{"d_model": 320, "n_head": 5, "norm": "layernorm", "norm_place": "pre", "bias": "all", "optimizer": "muon_variant", "batch_tokens": 131072, "seq_len": 512, "train_tokens": 470300000}
MLP neurons of a small language model. Each row is named by its layer, matrix (up: input weights; down: output weights) and neuron, and shows model dimensions 16-143. Each number is 128 + 24 x the weight over its row's rms, rounded and kept within 0 to 255. Numbers have three digits each.
A block is one neuron, or neurons of one layer that tend to fire together. After each block is what it responds to, as a language model described it from the Wikipedia text at the highest values.

L4.up1359:140104132155137139113179134121144155119123097113134133099123135126154109177141093170120128103134163116104127161108114107125117113111099120123139151153132165162141126088086128110132122105124139112160130112125122092119155145099124136124154166144155146149075148122157100109129164086099089093131129103135154108104123158145116107110133158117143110164148145078162080119143146135092099126085
L4.down1359:114112124087127151137119154168109163096104125153085133123083136112116146098149128128141163105116116128150105136138134120125151120102128137151135130138108151150200127103093143164109096133116116114147131132142117138150142121150137145108120113169136166094116162183133128105126119125144118197170090098098077133141106171127138096162141063110142114118087125107127157113110092140085191129150
Description: Abstract or event nouns heading a noun phrase after a determiner or possessive, often word-final pieces, e.g. election, Revolution, departure, revision, appointments.

L10.up550:136127160151108148114123101118127109126125176131152113139126136155125095130124166128122094103114153108103114115154118096151130119146126172153168123105175155157104135084120125173086147111085117132140117141145116124116171135152113098152102155156104170165136143108151129082144195102076118146119097121136101079109133114125083138127121163152132143167168131105136104144164111120125134146117
L10.down550:101170123130138113190086133159127176129133152076130150136124154153106108128195128137115119129144109147128160109106160112158075117179105150098142137103111139139155115125093107151142143131066142128146155129077107111096116157097138118119159097135103121139141119125084133151116147119130120141127084105103106131129131165148139102144117142097120103089130153136148135156116094160125129105127
L10.up820:111077113132102123113160119167129134176150113111128120146128108121093116114108129133143107141090127121102131126143129102159146167134166167134159125072084136127122118119136093138119134133137146128115139132103127058105139097129127071127084125131154144156145138120129139155187132153110153132163158137096122085114137124140137118151133147130127132136119108118110089143134108164125151086140
L10.down820:121105118147122116132148141099123148150113098125143146144131126145195153107140117133132144073162082113138188112148132149131097150116121083145102157114168103134137129131081187091127103132105095104143126157134105114119128135132089123153109114145095127092117137166088114150125153081114109134095143154113119140155128141102167122146129120134118117159110118142086108131115112157091108157108
L10.up1109:133123139154121114086088151109103116092107129147129175162117130144129097122105126141097143143170124134086181131120097132132134173157157107136144157107134136084159151124115147153113113109107139116155121176123101101134145133155109113122096095104155166147167160110096114193108105125156131099165105154119119118138103112125188125122102167100134157133122133101114118109153145141126144168131
L10.down1109:105127170158124119200152100134117168117128106135070111142122110147110148130109094090138142125197030128121132132101092123098132123152144105130122125084148139148115128126110147070143136145150106113113095124118114104102113108159159107137129112145134117177123128163110140148105115140137157153152097152136143155161099140114143111106136163177144147066119138103126148133114115111104092130161
L10.up1607:084130145140152148119114108133115165130129119126100115128182112139094136137104070115115115074104101143157157137107137132154137137114161069129090119092157106129139158145130115134121182137108144096145132107144138125129130146165135088153165143116157104166122159090108114152137117088135142115137083086119205127116196128125120135126168162130117082184116100111085126138132134159118130081116
L10.down1607:136146116122131156116121116097148184129145163131123133089154123179128127120130103121140096117166110095096120206123139112121128118188103079137144084124158126112163135088145122059115127131123123095109104167125078121122169144108156127162144128158146103128150111119114113135137122109155109144121097131134144134120121166169138113093088155137158094108116135124112172119136155148150099094125
Description: Line breaks that end one entry and begin a dash-bulleted list item (names, works, events), e.g. before "- Melissa", "- Born:"; weakly, nouns like cathedral, rectory, section.

L4.up706:160157113130076103103164126149134103107164144154178113129122130145133115132092092138156083085100095139121166135087087147137124125121153107142134108095116111155114123152159142146126107131146138097107134109117091139111109076096169100111109144077186159140170181161134156126099122129108156107129128158137147112126106165119097133157151120092082082144129145094129092137126122158145128080119
L4.down706:118146131136144097111121089142096153064125095155112105139118109119152157127107187131150089143179144124145108126123126098148096152129119141159089174160151110147172143074125139144127138118162114141161118146128129155126105138128184126159138151134100135143141143099143113140112154125127136137164075182111148142078141117114165128160110096084140079150095098164129128112110118114089201100129
Description: Auxiliaries, negations and adverbs between a subject and its main verb, such as never, had not, would not, still, also.

L10.up286:123135123154177129123148133129142113140124124153177102140132099130134110127136149096119175085122093161113139167100074112118160133157113138171120142095117104117139137135117123146151146062144153170132128102113110166137130129142102120140150084087157134157133128155114117077119154141132132099142129124132140143172112106125116114115078150104101138126129132101083088088105071156134126168147
L10.down286:143132096182129159147151104133138130112131098097161152120142149162121083121123103161129156075110151129136164153096090089126099125151069086130133139197114118102108125141141159083076133114103147136089142119134141124126117077163202113163111084110087141132131183127178102155161115134112139129084126125131132125097133138099174095124133140143163141066144130148191112103122088077121124154136
L10.up489:103078135159127146118153102136156088123081115111150149126108110146119110138120179129133121107110120176109151115090097110101129114157115070122143142121162106138140112137111118147072115125099142114157108151131146106137125113083117101136148083179143139091141093134116149145132101102113134104142147108094128124122087089152074137140116115145109171129120088091157113128148115095145155151147
L10.down489:118155129168147157079119126150138170117097120105108136111132172111123136122114164136119165086118094155129136118131126134110101119133090129122128097133125145101143130180138164143107131140113093113152087121117124154147104142084128128139129100164096082148168140100117142152123140128169142138128148106119113129130144102089122120118122113121115108129122143106098142159103115104144145151117
L10.up690:109118127129169075131111110135177131164134103167184136131150118119124117140162149123162128114151130119133115146143098121093134147117094140104138119134123150173130157102109117136140151111150133148122127144133135137123129129084166117137099091094186133106117117086083097105139137157134155080133143142150133113130114102107183148121119134117107122139181121129168166121151137117114178100164
L10.down690:159167156115152104141114100130166131096148181101154181123113112136117155122136117121118119157157119121121115120138148121110136141139107115092135140129074143116116151117110118131078119120134118142140120149161123140142115090120130155147124149155151118100135099122153082111131105143156093132100143168134141153105110128114129125112112143137124114093125130131140120151110172087075128123079
L10.up893:195158110109110129125135142113099125159122082130106160121148144097136149126133153115113112153125084113157158133097119124120132157080146105155117173114126129102139090138165150113139130169061104140109079171127121142116122139088113171148142138110108116131136127152131153161110130071096160112138142163105115141131138124119156153125091104148102101145134159094134128113126106124127139148087
L10.down893:136151078126140122153175148141152139154171143120138113122108127072125175118119142124093150095101090094149185164157111076133099111160129114140099107137053110132169101113133121134125128135124153136108158139137092099176148100104110149115107139122125151155109132085121136142118124143144156136123145131134098114119150140124072154140154140111149155142143084125140111096139111176101091142196
Description: Finite verbs right after a sentence's subject noun or pronoun, mostly has/had/have, also can and there is (the name has, which had); also word-initial V pieces such as Vietnam, View and (viceroy.

L10.up259:140108108131089139124102125140090129110133059135124162107168134107132161110110101103088143139126133124114120137162146116128102099167136087118115109146102114111124110170167152153097129116131080177119117123076139136162155153135125167092130129158109129131123126163131117125128114109138102119151154142141166142123108115111142167105122154131151134097110173103115121170126116112145109149118
L10.down259:139132134171126094109138178074116154137177127113124147085132131158074125130139133162101159157086104129134143154130070129105159145177125110134154140148104143123141141135166135107091095163093112114123090101132156138114125112089131086121116182144148124183107127129093142133138113154076141108127103122153104104134118157136114129097150106109117138117129118138111174109133102121185141148140
L10.up1704:125118145128115131138095121148104159138101150143149171097146130106108104159181081119117152126142103145128096110130142135102153146163111103103096133141104104112158104121131183108165119083106152080162142157114134165138111124163136117100115097113115130164133077099124147136156147140143064176141112121079142145106153107199162138118086127172134140120101116137081148124113088125147135135145
L10.down1704:088132130149130142148140129124111130128103141141116159114128097165113160113158148156128136136169114110114146100098163100123091107116174091126144168082143152161068159124164149096130142152124090076146139151131140152141124104138117088172156135088121142099144136099110125098135109147113086144128154097098125117115142145087119106101151141140097126157129153158148138138138128152101134157108
L10.up1723:140102125107166147091122109121150169085150132136122120124153159092100138195123121146109172182147097119116099147123112091118108126149126150136091128137107096126154102083128168095110140152118147138137139112117179139121127093121091125165115127162138125132137103125142125118141122144094102117149140130100132137077094096133115101134094171144155134110141114094121151133101139140129122094131
L10.down1723:124141121174105120118132119121127126085128114106150143152154091091149152153145086143139113132122076140148146115135106154163099141156153143171151126119128082113117116137099179093115134097134137118138116143118134092108117170113146135152137156138148113124131139148139121123114157113105107136124158098173114106135120151160119180143125114149126135147119116156142122134129149154139119138120
L10.up1893:143107118107142144099121127091109166091096133093176167110156128101143092159101123105127122134121144119126107151117120142186141149144142165103105156135126122079149122102136124137081132166088166130155144079150123158119156145134140144154079113150102156134115122120150100139161175156139168122114114165162184117131079112155154143105147110115124133123120095112131208156144108116142084104115
L10.down1893:157127114127186108111126147116152148092101148059151105103109160123164122127089153096151068130138114124123154168126106131172126144121112147136091138152120151066139133086133149144064125144144158103145128121110094166149138123122114139129113159140109143153153156104103135086113144123138130110152134112134160087133136130144168167132147101105165115144090127128131137139136137135180126133145
Description: Tokens inside lists of military honours and service records (Bronze Star, Legion of Honour, promotion to general), plus scattered mid-word pieces like sac-red, p-ored, th-orough.

L4.up1437:156170105156116118117143126138095109152146139109128166151127082119137144149112089093104129122145158099152115151151140120114135148119103145153149127110113126177127125103061153126103102123124124127105145101143117113146117130132073130143103178137140117138119138131151120121193142114135147159087069132131125112143135141108128110162152134115169121143125090099133125159135136101111095163116
L4.down1437:132119105154136116175074099136132102139136120120113168114140117104105144072107134124138131101119141170089153128141148098132079112176101153092091125101127076086135143151197113154150118118116137110117104143129154145162084116139148080132140087156164172104168136139134125175106123110148125157097141133117107088116144108147138119094129132125125164130152183100116126094152111108121134125099
Description: The final word or separator closing an entry in infobox-style lists, census race breakdowns, rosters or place names, e.g. Medal, Islander, races, line breaks.

L4.up1646:127116113124125089104131132103096141110132136124131152074156143112161146165111133116109092142134107128099106140103109165167124158125109126130121134129117144087172136100130137115127112163109171109129135059132134160121150106144131088104103127157131132094127095134109134124150158181141140145167064156174192145160096118125124164125130107101128110117111130087159157171105089120150138156152
L4.down1646:150126098098171127088133144106167171138145123134101129139108137095123171190155176128129122082151114128100140138162128170141127117122157120096092123116169132121127130113130143097113124144138144127118121108164117156139098109151137142154080127107162139169083132099120145107098150135156148078125119099122155153111111167126115107126142122121174104151136096142138155159129114137149173141131
Description: First piece of a noun following an ethnic, national or dynastic adjective in history and mythology text, e.g. Gaulish deity, Mongolian tribes, Hungarian throne.

L10.up100:087130143136150143124120154097123111131155112083162113126113130137112163135161122133130099128131118134125106099152164089140091173106111114123107109122120151170118126105120097102144160082139103111153108117135122135110136144125111097124135133161131109127128131124089159160123154134131138117125135101165152098156134121153122109109103155139167094129130124090108145132156146097172124142089
L10.down100:084132171172137120102147132112091101139120117148156114169123090153121142125144137167120141154142105107136095114109133087135128134136123150177086151149120116126093135113115154117145148140124125110141130131175146096109124108113135144163104116166080121127107129085099108142115142098133152142160110137179105095141122149114120166135159131169139116124132183133083146124150100145167128150136
L10.up775:150069156155151094140110120086116143115132121107112115115126165142172135150137105111169113109109171141108153090123117133117120133084132114116122111150132155125119112108114108161111110137113126154132186125110110134116118150128130119139102130116134166102142121120140122110147189135184120078122139130135104097151143143127120127103128159145140126128152124112139154135134107090139126140150
L10.down775:094136107173119157083100151108160114130132180126140136140135111117125096134127113126135116139132060127145118104119115106138118093135096157112123125142116121130142129155106100089159134166084131087131061116151149078134123139160110134155114121144102182145139090126165113167124128110124117140159129144110132133141140129121108116139087110105127132114123147144120118139129101104141143085110
L10.up1030:131104144145151149175115130111147105145107114074172134115138159124108151146122174155155125135116100139132164126116092134181119148132144129151079121138122086129128106164090121118127104105094140133140149141092161118180140135121122134162114136158119159112140126127127129147147151136146138136150117150122098135097169094157141173089115155131102064166143068116108123125101146150163123110142
L10.down1030:136177140132153115174130123097090118141104165084149109132134148117106218140126179157123169084112135088129134094120109095164136120108181158135120138102098124161144114139098145137160116122110176120117165107139154156124135115163074131152155103157155126104106127126139119119130089124147108124160094133128138087170164168113093145120157108118143110121096132094120165121143110119104125155109
L10.up1405:167103119145118124110177122134106121140102126089152117117125121153120155132115130133072117184153118129157100149140114156111152091138118121151104156117068172107098133125123117127098149135097162169125107112099128159154117170125125114117118122118118146118143112178092142118116111143137163108159111180122184083176168127148094108141143099104122168113156111112156135095101105108120128082159
L10.down1405:100132138120154084110138114105077108105159115112147108149110142108112120146133107146146093145161106145087098127143170094135131182128128117107129125131112128127145159123169209162140135097109153168108125141136080106124166126138142084159136123140110113111091129136108117118146106150146154123121107162125147116122101104092155123143101103119105099141125115140124124105140115120132166101144
Description: Separators and short phrases right before an expected number or name, such as table pipes after a year, census "2000, there were" and "portrayed by".

L6.up213:120094095103094125120135126143148141078128113144148132119135148132131125070091086146191121077132085163148125137099119134131158097090152112092146122146149084137179126116157115102116076165133115130096126117121129107112121095100101088145107108134132080138164122128105140123154106135148135132140121170167147142095117118147141125148171160110124139146116091116100130094163117135113134154138
L6.down213:133152165088125140101149127179136115122137153111101145122133147103113136110135088121100146111105147097089099130127119097084138148171093153111156113083090116140126160125123141124127083113127144129136064161125135146113143160081163140157194161095151144169102131136125162132131139071140148085085128077145118154190128153124107133161152084123143139116104129188129104110105134146091169180155
L6.up317:137100087116100139131121109126109130141120120110145154155129131141165159120132105145149135126128096155125126136157082141115164117138153113120147119182137116133193087154168086136106138134141140103114108122134142110092124130112134104143096154133119129156120124116101114160132113144142106128110161154168153146112076116107138126106135130145139108122119137137100155104123145160112125106146
L6.down317:154120137123103115159167108162103140149146128111128136146113123126155156114122112120133118103121115111103111122114088142168127112215102133108158138139099164148155149136124129143108093110128148098150096156128169165103130094117113102132122166137162110149135112165118141145118149080147152137108132114166162154151116165113133128116147105089098140090111123128123097112133061151131138151132
L6.up571:115131126106100145099141113112151131125117115184120154096131144163115108106089087173116119071102136140128131129157139165158132109146123127096146129117144107148148102137136127145154110208093128092118112157153148132121116111113110113112121163111169118163160129146145128119151111141155133131133133131156150141152100147168139150128179156085131121141115153117112125110106125095126127129122
L6.down571:156136180130105133096155109163121153126124123105138126148131128083088155095152107139119144130095155143125113143076122146122133159179111117114133157112135096150137136124130118155095119131116105119153129157132149157112092126106117117124154175089169153153171119139105104143111128130169141127154122164141199155154134141100148135089132136112110116071083120101118092101083110138080140137135
L6.up656:133134090115118130111137112105120092121139091133134145154180109128165143119116103151171121113098106147097107120138089103105131123165164123131153125163147104095166125148149109164148135164119174122093141152163133123140110136118134104127139151126154096155115140123074110152142124142132113130113141142134138158122122091128165159123130111153062110110134121128125136118128119132119135121155
L6.down656:154116128134083095141163103167068101156133130113131123134119140142158156130110083129142141103118102115108124126115090136116129112240098122121153144123111123150158117125149157111121097147080153130132092152156150183112141097082111092107114147150152129162158086153088126125122129100142139137118124122152157151160111136095128137120128106105122140108085127127118120105148095131157140148148
Description: First word-piece of a verb right after its subject or relative pronoun (he, which, who, that), often in plot summaries: en(ables), ins(ists), obt(ains).

L4.up88:157092131117175115123150164119130078103161137103118081104153121134105134158093122147066141159144122121105126095134139126085118167138146120125143107101128147188105145064126130113148142100185131150129156137127068114135134136090141135118144140146174180160100123129107187142148117164148123092094075165178165142156123113157084130097128106166144073163150148163127129107128137161136092098103
L4.down88:121144171106104099174148149143125135117080168109165120144130102116116127147154128168137131139125120091120072123087159155137148101139120155112108117111108101132125088133115138116135154146125080157149119100105098079117093076107129136105123147123146159167166128184128097169118119086141169142118180147110089127162116144161105099142090151125151128090102145145120098145107124102169186137121
Description: Prepositions, conjunctions and month names directly before a year or statistic, such as in 2010, % from 18, households, and 106, December 11.

L6.up78:156119147178117101099091099115119094101142149094149110089163131119107136104154127139105125074127129100118100169123116074128099144144091116111130164138157142097121125114151172147134127102065129163157091100122091157155125123146101085133120130133100163121177103153153184134129148180130160118135152137133167158112121153119103142085124153159105131107143155085095188102141154140126126128118
L6.down78:123158102068129171114110137124146143117159106165170169119139140122091119159175119119177127097129164151112132135136142109093109087126179133152129095104119123141152094155112146131119120123097113083144140167142110104128124132118149157094183132119119110161135164157141120139163089111112086126092112134148101101126174167105152153146137123086134096128140112133134119125135139133130131111158
L6.up511:154108126138132137120120074138147122138160117163156133143134116166126129171117154143166129085123164140175161137149117099088143141123116117138107129082154134124137132114157172124098177112113153135187132099174125124090149179158101112125134138164138124121136070131159155158092107171118101153097115131135131151119142136123117158090158125132149088143122147061107096109117199139163080102126
L6.down511:147146148178124123095123149136153121111133147101146090129099172126168152137154089131117111155143138131138162151131082107143121183081172175146176128126099114166123113133110102157145142112090066143115110124099078140083120097106126109155128141111123121109121121130116138147122123118102095100170144085179186156136115143114156122116126095131125140113095168157159097101140098101133122099129
L6.up1511:119121141118102138147127123124101093125130117135119119129135097147123133143131143156100137123128138154128111073148116080113141145145106110134099146105193139132111105119120128114128153134110152115115103150151122108117119110125096135111075085140123153144097120097115129102145122196130112127109185138104123102101130121143127142115116141150114125174135147107110172150139165165134159135155
L6.down1511:117113099094126108129122103151128153119164131134129173164092121151146129131112105091103128098153192100161143109156079082114105148096118158136118129097163125114114117140139158145096149100148116097152126136154141155132163076117155129105107090125103098075137116183141110174136153127130153150133118128115126126161132158105130121140115130103116126077100143120118150141085142188141138120100
L6.up1556:140095141085114133098091125121064172155117094137173136136128118138112135134147127103158162129131119132144114123125126120090151112120129102111181165162125139143104141101114087131154184095133111129078155148141108100088110145132114103123086127131126127131146111139124122123124085156129149095098174095136168145129113095095094141106168126159161120136147157101131145109147157103152173129147
L6.down1556:168102099121099156135092092134133133090151131109164144113132107136128118113167103121134093119127150129114123151104141105130109136115151163114113153164121136147093122161128130136155159125137102101113095113147157125131144189124170133149106137164133102117133060134143130154123143112156133086137136102115138097127143132080134141188148112134135126115092158093080104159108170110162145145093
Description: Digit tokens of a count or quantity in factual prose, such as 656 housing units, 17 ports, seats 13,500, or 1,249 schools.

L6.up374:118142132152120098099124167113136142165126091093103142107117125090152164130162138198139105159078133134133147114140137127178112134123146115159157126160139144137139152148099103098126151165148138176144112105111119109130176174191116156096076126112170102132111095140171125140128110141117113097087137128145106119153090114152112153080130166157142151098139108091139147109133141118146113099141
L6.down374:132107075110164135102127139113143145106131167122140125120118119132110132132126144128103143125078151141145131104176171131154103124143124126121099148144139108156156099167144096098150146110107135128120102158127134132100140105123160139135102121134109110097178122080110081107120123179127108128115111154110147150130161157151130124086139101174141112107117112115134126120116142130096136126111
L6.up836:106112110141126152094106133075155098174134102122109129105136111162140092133118096149120107128137102156157134125163131134166109146175145121125144138155130134104151113190153125071148157144144132120149138150113112117105119154149105167148122149132141100124123161103104147119134097109158113111128138109105137142126105123165096137135098114179131163142122125122123100168123135100128136093147
L6.down836:108105130129111113133151110101137129091117115153099125124115149135117092127149120115127113138125123126112155129165170135107105133173147172096098105116165124120119102102164105141135095136074151101134135105132130103129138092135148162114137133133097105094156081127127109095132111178143161163131115192130112127155165109124119093125127136109142142119124119123155143111091133049115197123095
L6.up939:123115164135125160093119092129133089163156111131122103074145111110113131155119128117082112135127151108141161130120130156170128141153135100120133151136106127135143153111183093105156106119165121107153115149118119089048129091149112096087132111119121130147137153127086097156092077184090087089104140082118093130144076099145084088129115101107170117131137106168147118148153125063164100113183
L6.down939:126155143146104105147153098145126126142094156150139156136151143138098097132101117103121169137109174133157115106145137130101122112109117101108107148117167110130148095129123157132111139144071136143151159112101115128113129166164129145103100125114119160141144111150150126123130108149145147146125085142138093146118079161124128102101124144129117166075121094104168142146111139138132153158129
L6.up1295:097154090121134151121078126124120109165144108111130123122129097104142154139107111108129136131143109130132130134105130108125138164163154119108143112148105128131124156186178121105142135141174145183112111100119110096133139094173176153146137138079142102142094129098130107180100136135147111097097114118147141121106131103136159106154125155151129119139109132143127142149154167132153101122120
L6.down1295:121073123111112109162118094083106133147126098103111094106142118139146132131155142144124140125113113125106158177110150132145151101119149114169158085149130130123096170118139152132162079137105200134121108156115114112155143158111136117126126147094118108142151125149126096139121087171170127143115162106113125150112127058106080111117111089108128174096100157116139108129134125107120135157121
Description: Adjectives and participles placed before a noun, often after an adverb, article or "and", e.g. poorly developed, newly established, considerable, vulnerable.

L10.up229:136095136086138115105152139130127105128120153129113111090132130133161091119171106109161159176113120137118108116139096119153113122157116101133088146103124107153121133194139147150145122157111125133159111156180100149148162144100091133115137129146123131137137130141113124155183117130140094135124121119110116122118131111149136133136147130140134141116105132138136136091124154122095119097149
L10.down229:158122112093101136130122122134086165124159104108101133123153138140132130140155112080130147111137016126147120129130101135167135151131112167095147130142105152118104087148108108149093102085135131120134110163133153081108114094137144126110144116124137138125176131122111119124102152146154133116129145134145114129139133098168146130150142133149117144096120125149174114162086177127135125077136
L10.up832:182132135126152147062089132139179162141117119111107164104148143109115118125177166132118148159105127145082132122163081115152121124112128143139134173122135133139098142154085115160118133135121115099135153146146162093125132123135113111149115156159136148128088108132114090169132114111128129119097115122102134114122145085109115064117094129123157148144140108137164135093123108116140149077145
L10.down832:114176162110158156135090125140118109123146184141117154139082102178127128141112112118106171098127149146135148160171113124110137150168083144161117069125119126096094170142096100159056136129145120104155123146129095140116129125138166151106104097154101104156108155140134118137120169143108149090144101123112115136119130098135135109154122103157136122097153143154130138137141155167144145116097
L10.up1612:151135133151116147089105126123149122131143131117089148114157108101168139172136107138077115150154127142109127148164114086100110100126068159139148143121164121093100185143111119177139156149175106125147177128146115106137112159104092130145143128087117132140096148135110082162186160101128134113104094119083125156069113120135132133093134133136126123147167134149142122116114115163192157158160
L10.down1612:084109097125121137133130126195154139116123120139108156170156138171117095101155075100108156149149066090127146112144119133156166160160091142138142096092134143128098157137146147143143125110130145125162099140154111109166123110110153107102105061138138115144133146169102125126115160129123126119116169146098146119097150131140129162109146154104163110113138150119151144159121101158110168113126
L10.up1618:136084109126135160078115110125129157099125144128096147155159133116131108072155107138156154139139111152136151122139118122126135124098126154186147140113143087152098140076123130127124092164124082104135127123150112099129161100163136142110149147110141123165091148115134144087149184097116138076111121123107135125109124135148147139124124090149157122114123129163152135135122093163173122118154
L10.down1618:069143138177132156095069129134143142142174101139123148134147117112108115134154109130116117130126060096137146118109080117119143139145124125133129137121120114141125166135147111159123110154117077133127126121152132104147197184141159111190088101148144142112133149108155140140122138179125150147129103118165113105109079108145101107132102107073134120126131123162092155100090082152128103161101
Description: Final token of a noun or passive verb that completes a clause's core, often a word's last piece, e.g. introduced, occurred, lawsuit, conflicts.

L6.up9:122151114101129162087128170130135095136120104144143118107150119147149130093130133165170118150081160133125138149099116102152170105144113111143117096128146101107114152121139130139149140131146113138092155122158111136139136129147156079167149146130113118121130105122090149123122152152130113143145106139090146110111170104072151137118120161117128159120186079108117049129146143083097116163128
L6.down9:133141119143122156116133130145125145123137119145134117160125170167124139057128117102104100146133143147125122102119146085159100085144095112119175126111165118068152139145128161124141121135153165145153094134147137099159117115143169124148112162140144157109153111132124116119089143158117107131122139142118141107161168141124105162120159100135171119131153112109164086094139130162102101138117
L6.up226:099063166093111119114194078111093160119121102115150122106162170158110104152128135184163112109127113145097147149148124133134091085124123144142099144141113148121126131143104114158172151112136125140146129182117114079157142133097101101120139126088107092089106148132122156125149149120082121088133145079115120082079116137111117095151142122075149108144137139125167108149143152124095122108111
L6.down226:116092119156124157146137173153091149121123147091114165122171125142121158139154154125129180164072117092141166118128136116129133133118122108091061121078113111116119146156160119138148128160125125115108116100115123130144114133142162158126092134131093153181144127152146100140153122114129078106148108158110093107127105121082141128147144140113128125111107137113118134160105126135127161132106
L6.up382:107124116142134156132136149141104119079136087152122145149116160143166106103140108107179109097101138187124142120118125128140129106111128145132177149143090085134192122112119125130185148098111121121116124151161112120123152137181122105158175100140135167153123143125194126067150133139126120146199118137106078142107107138155137110129150117165163155127159097144135093138155155069108138136104
L6.down382:117144127144150146123125076149135148112141145140114119104093110119124121111159098081149112107079159086139093134152132130143104161119157115072093057138146138156116111138134128084165110144105126155138082134087156092094126129178116133121121101153118126105117138166156134130070171154125144194163127137139093147150141094145151141149111139121116177129149131105150111136094108117120135148122
L6.up1362:095114159142086122112130096165152117133162085109104101131144109141148166075147087122128147135107089159170131149119130105177137108116116109155127125118119138100137116088138121123153124158125125139125135107136112094086161143099129077117137084131134081132141046120151147122113148168131119135130107115137138108056083128098156134156135135126168119130165120106138132150157174091078146094115
L6.down1362:083102106163139121088081141140053174136133140131144123148144110118087146113139099108099158069093160111124111125128160108149112156142150112157102102101127116111111195155146161081121127113122111159102107131109126098078130132111126114142159077113130114117139131162166128151116160112130111118158133132093143139094128156149091119130128138132101120114134104090117129130133164140126165115121
Description: Abstract head nouns right after "the" that take an "of" phrase next, such as the needs of, the history of, the limits of, along the way.

L6.up602:125123114141163125086111117134106144125134118127156145168118111152144133126134176128144132120154115082141085125154126117124116114138130129134119085133167146053058126089088147137136145141078142145100156096143159113124142095145101137122108134126144116121098098154144179114161163127095120125091060131187183099122171137111133125169082097139150165152131103155148176150120106153147118110147
L6.down602:179121155090114127094072144166121133112145129136170085155086150138122124114136107109113134101064168089123112084135127128121102115109093138127147173125088110115146145143158173159134100140120159122151114150135112166119100126124138146139136113088105141170167125142129076178111147101132142101102122080135171165140139093135124135135129116066127131094145113118126149120110121158095169165121
L6.up661:142131107133125147121130100127143096165103120112107144125174083129141097114180122143130085113107106141122097115101144119212139126160140136138158102190137139124154164107136185110106130133132145140118117126099109140104080101138121088100134137132118097142153142110087156133129113089110134169164112122149131122106143121134176129130136156127085111142127118167177162150125160130102115129105
L6.down661:130141146091149149097085124113134109144143110108119158178127158152122129100129120106128098133134181098149148191111098119108113112107152123097076126146120148111142144141113129139127130168123129130145153079140154132179126111132167102105151113132140078054091135120154139122148121112126153103145154118142052152147131119130164177134151129131124155126137146146112126170119066131143159151132
L6.up1071:103121136134123146052141131148121144113148142124105135149107115167143098104160148098150145086129096144140119176137127128132122142099157089105135146129159134138110116152144159118124150119089133119156157148116108113146132063100092126093172138149151115129120125126103128139129145138134077108131079128147156127104175124130082160107108147135138102144141097113117171100135127140134171113121
L6.down1071:139131138110120131167114165127140127116115123140117146162106129113123162121129146154109116116089100114150105109144162105160087105103080154160148064135088132156152128111102099194108059147142155134114112123143099125104139172154167159148130135112068111147129100150119086126150141137141124141103121101119144092112152122129204116147108091090185115106111138161132110151114110125101141114126
L6.up1588:195136147122148120117122134138149136120112156141090125144115107174158092122151102112191126096095111160174197099128172098137137116099099126149142151145113100155127140140094131125078124143126116123096142138124144129128120099115148112102136131132154178107128125136138083120124155158125095124125066146134123098131103148159143137140147157120181131130174119141114154115120155143122149131128
L6.down1588:127072119076096108111171176116100145086117098156098146144143108121129146149121099102102145119098113123145123162123108153100129126090119114139146092110117149160160156130152120144144098135146135151141115092134091144133082155118141138087155116161092150117108129184120125156168133139142151142133130106077091112130171137146152109141140081109156172127083139159134128136133108155103133132105
Description: Plural nouns for groups of people or things, often after other, some, many, two, e.g. teams, scholars, residents, companies, staff.